Weights of a small transformer language model: 40.3M parameters, 5457 steps.
MLP neurons of a small language model. Each row is named by its layer, matrix (up: input weights) and neuron, and shows model dimensions 176-367. Each number is 500 + 40 x the weight over its row's rms, rounded and kept within 0 to 999. Numbers have three digits each.
After each neuron's rows, "fires in" lists the words (lower case) most often at its 100 highest values on Wikipedia text that the model never trained on.

L2.up1623:529462504512449460512526490464476598466531536521539527404439520511455505460494452515493471528474455523539509509418484476498449498544516560459444496536445530563449467510507432507564469494504461546512550522478470565502510491500432531470492435500568501486517501536558510444493500524460492484491540521506519437482547461436511502550503512479564564432441484525443559474490529509553525466538509491494506539521495512519520540472405460500547501483468524547464412487431469547485514532494455481542533485521517468528456472527430453410468449437490468469534466477487471466504525546536530515
fires in: "out", "angeles", "output", "childhood", "members"

L2.up1223:484472444460498541476455462533489547500557527480400470470504528509530473519512404513477417533506516642435522524464480437481467508512454459513520461419513440512437530477494516526490532436509475449449547489523485548491501498473515525524609553454461514565561500568478497524539504470462523438516527489478477488512509478563510531496556558528462547500458504538513580484455474483520468516476431543522503517500437515525496558487437521554481504467471569464449542556512484522409487527468575528562529435459545467442500529570453509473472524540511476587491542489513549507541433532471554510
fires in: "addition", "no", "approach", "region", "history", "studio"

L2.up141:475502499429557492525514553540437480421577455464455519475502480506560486529508523527495464594487460554554486425484540507443508438579410484539493503513522441486575536552560430433518514523497533465533463475523562452503524484453539410560442540485544518582481547495471513519477516508499471545559464476484487538530558506469470472569497490512507499490508423469496491539481529493435527517487557514583471539484551524504537415433509508545531561557572531518435474504486491510451521517508492524570537499465560507474494536516494548448484515505511513495499489463501464427499553509526509445
fires in: "between", "film", "place", "time", "pressure", "height"

L2.up609:481456465444594484514489487528455575467478535514510447492492537502468496428565483575543567501509474509455507529547528476453554469458460463397458533436435520532510474551538514493509509484513469531414541503524505491459510559523512507491481550532572487512494527454418492474538565602415495501442522494530506478589448445491478496521517591534493484612575432516470515517558492502551478464559493471539522422563572443512482494503506493583500456541477451506512561456507479526529455497497464542531465494544508507448519536439403445523519538438464487517534470530506525441455494507525539481
fires in: "championships", "sciences", "loss", "books", "catholic", "acting"

L2.up817:488561482401542569510534463520478516642552518542451551506480446483539475470491444538451457499464490528504523507482446459483489470471458494536480524522483459534437476548507523577559494446476472467524536509483552475508513490527504518482536549488514551524511477537494453527593490460477497525562506479544541522408523539500454514437561519474508502530542468512517578401478463482460440494516497469507502437523456532523515573557568466477542529504479473537501498462491519504447498515471558488516497429524500543476538530528551524478476619467430454476517426417481572480484479480613531507
fires in: "what", "remix", "arts", "time", "panama", "changed"

L2.up220:476502506484520511499458542530448561552463567504424536525474482469536471531492491404527430530483484519415512503474514450489503547485442515479492491498572515527483542482486503473482457541544531488495541526469592514514484504423490510533468590505574479455533541466523511512494482579471485471436504468509469495529545403555511499538562502529547573502477440535507428513547458495541520441526505521592464489503478516555509597446520496470518496492582398464455518456458429492471509546486524478547510462525493565510519437565435568507447551473469470491489557431522512505617475516480520437
fires in: "based", "kingdom", "lost", "cavalry", "influenced", "republic"

L2.up312:516518504409450556510429545507455466536495499450487525548486522514475517444586439540564506539499471610535506424468532452461503511499412491570421501485492437523522440488493472547537634467517546501511546515548487497547493491536560472536546544533518527482542488487448553481533524494385518445481505543497479469519449497480508479563496481524506497537547484482492447560546451505508492439502522540518432505516469491568537464450456515545520475522454440478465508526500439502468498574509532549506435472521550405526466512488529486474488512450423461616502517492508470443480513486472496529
fires in: "years", "rome", "age", "points", "description", "broken"

L2.up1712:432445556423446476534500548469395499548475536557544456519484541525524447500534457555493454499483441449453548497512535528490530458497447482512501517497557466512464455511611540516541577471476472559473483485564471485479504512485530487566423502486486510498489493483449500409515517557492494489495473510547472493499458474512534505487517548518461481520592477488464535535555533506557502459429434490497472520514575477513535512515452488467471562519563484466427501485530474507442513578482532546476479501518472492513486562523431481539455534480487499551477520465452509480522532480546432495
fires in: "time", "period", "elements", "skills"

L2.up1373:519523480559574442510537547544440505504441477463454512489523497494514481450476470546484427438524534435480540587461492506512440492471493488514536518541496462493440485520453550517515467489514481510539510494530606481549491506521431533508541553480443492498480556470529484464518457503516498395535458515507479472584496464409412457561497535557501503505523475513519496478485509504463479432507458515469527433476531554481552507520497488636487484487506498518482432444473528581484464521510498481498478526419490557554462463529590545437479589549551504482507479494531503509457579527507465541
fires in: "times", "human", "resulted", "life", "participated"

L2.up390:439518503433475544493504501471496449514503503478441555574459577488471500498488419583526471520513481567452468439525486515472479578572514503485508532529459404516492505508514527560510449461474489530432545484455499452542508472521545472503457478522467554537499517472486500499509550406539498482463519554556539476515499502411527476526549582514529518423523549470502566532405516528471456517385504542513447437529525490466503530512530483518532561568504523529485485503511488551440499561491548553567477492474462488422502506534540518549455473580507456430485583449527493454473560439500469447
fires in: "political", "addition", "member", "where", "murder", "influence"

L2.up1618:550523483536539525508513468490440574522543532489511467495453424477488521434496464524497401489495459583473427523454502522401464498530461496542449510477477485524413457491411566482557490537499500508532572484495487479567525482516468538475566503495503526514556514374585535533465433447533471465470490475519523506495538446429507440542502575568563551483511518560488516497533546517543534455441468509492448524521517546479531615494492500471496511498422447490490588527516507504432506492475485497548531456548487448520520419504539545502442504512477500514531510533467506468470480462575504512
fires in: "however", "additional", "military", "public", "pacific", "isil"

L9.up344:498477453576557501465546511489490512498493580437446539524445459481532484470527454511525471489488513516476483569500481572490517508506472402565410507496517425478391485503425588501449508507536481511534499462495521456442488468523534531481499492503448518530577495423418465408510427557474569486534454477465478489425532512509441423401510546476480520482562541552514591470451483580500544459540521512512531458563481493535485516473504470485499479513520497477528517478520542503526533509479529531499514401443487472482498475447501521446515477481520506484484481555478483486463457545506468451
fires in: "early", "later", "shortly", "few"

L9.up481:565571450424489481472499553540475564486485514515518459467443434393526494483519475581520456527516472558496416481540508533487570541530459425498534466533511466544527558509476534489483488572464528529448494583470515530508487435497472539544485518484406476522501552483523483429515473490503490459387486446539474471485521486472525465519479450523552542497476551478502470476512492497464591553464465492508547459511419520551453474490477525523533532573393458441451501467520474493504466466509528476537497472480507526454488479514575577390527500531550462460548493538477493507486467528516479454
fires in: "1", "one", "first", "of"

L2.up875:471456520525490507499498523486433541458510574468466525434531507521470529504486441430486466519467466580448474448444485485503497531522476469551514465473574515624491542470484517480497503512491483516521503494507546528481501445494482537470619510444453514531539525560477532465530526448507578551532566494525485482531523487483457495525529571498503498496387523487514555434463476497485489451468501562576506484503472556460535494476497503500456533558554456535477490539493513451469526516491492511514513475538463414483501476455521535446475473538472513476503503488558439381554449467462448526
fires in: "high", "angeles", "round", "number", "numerous", "well"

L9.up73:488460557416548552559543546502543475539470511549524484461479446534463567497534517536516482462470474554501443453521413464511506478587502514585536512508399561492461518564453514516587502523458466435426474469501485572483537501508478568522452450413415485512493539501434470506541466475448438476603476508528503514593486501528521484510462561527566478499510594547560506479424497496489508516495513547499482531556510496451471547500465505501560504494474513498442558531470541519494535518468475534485555492485476466489434541483530466483513537528470541432434448441502500512457458516495525518
fires in: "which", "with", "is", "of", "has", "also"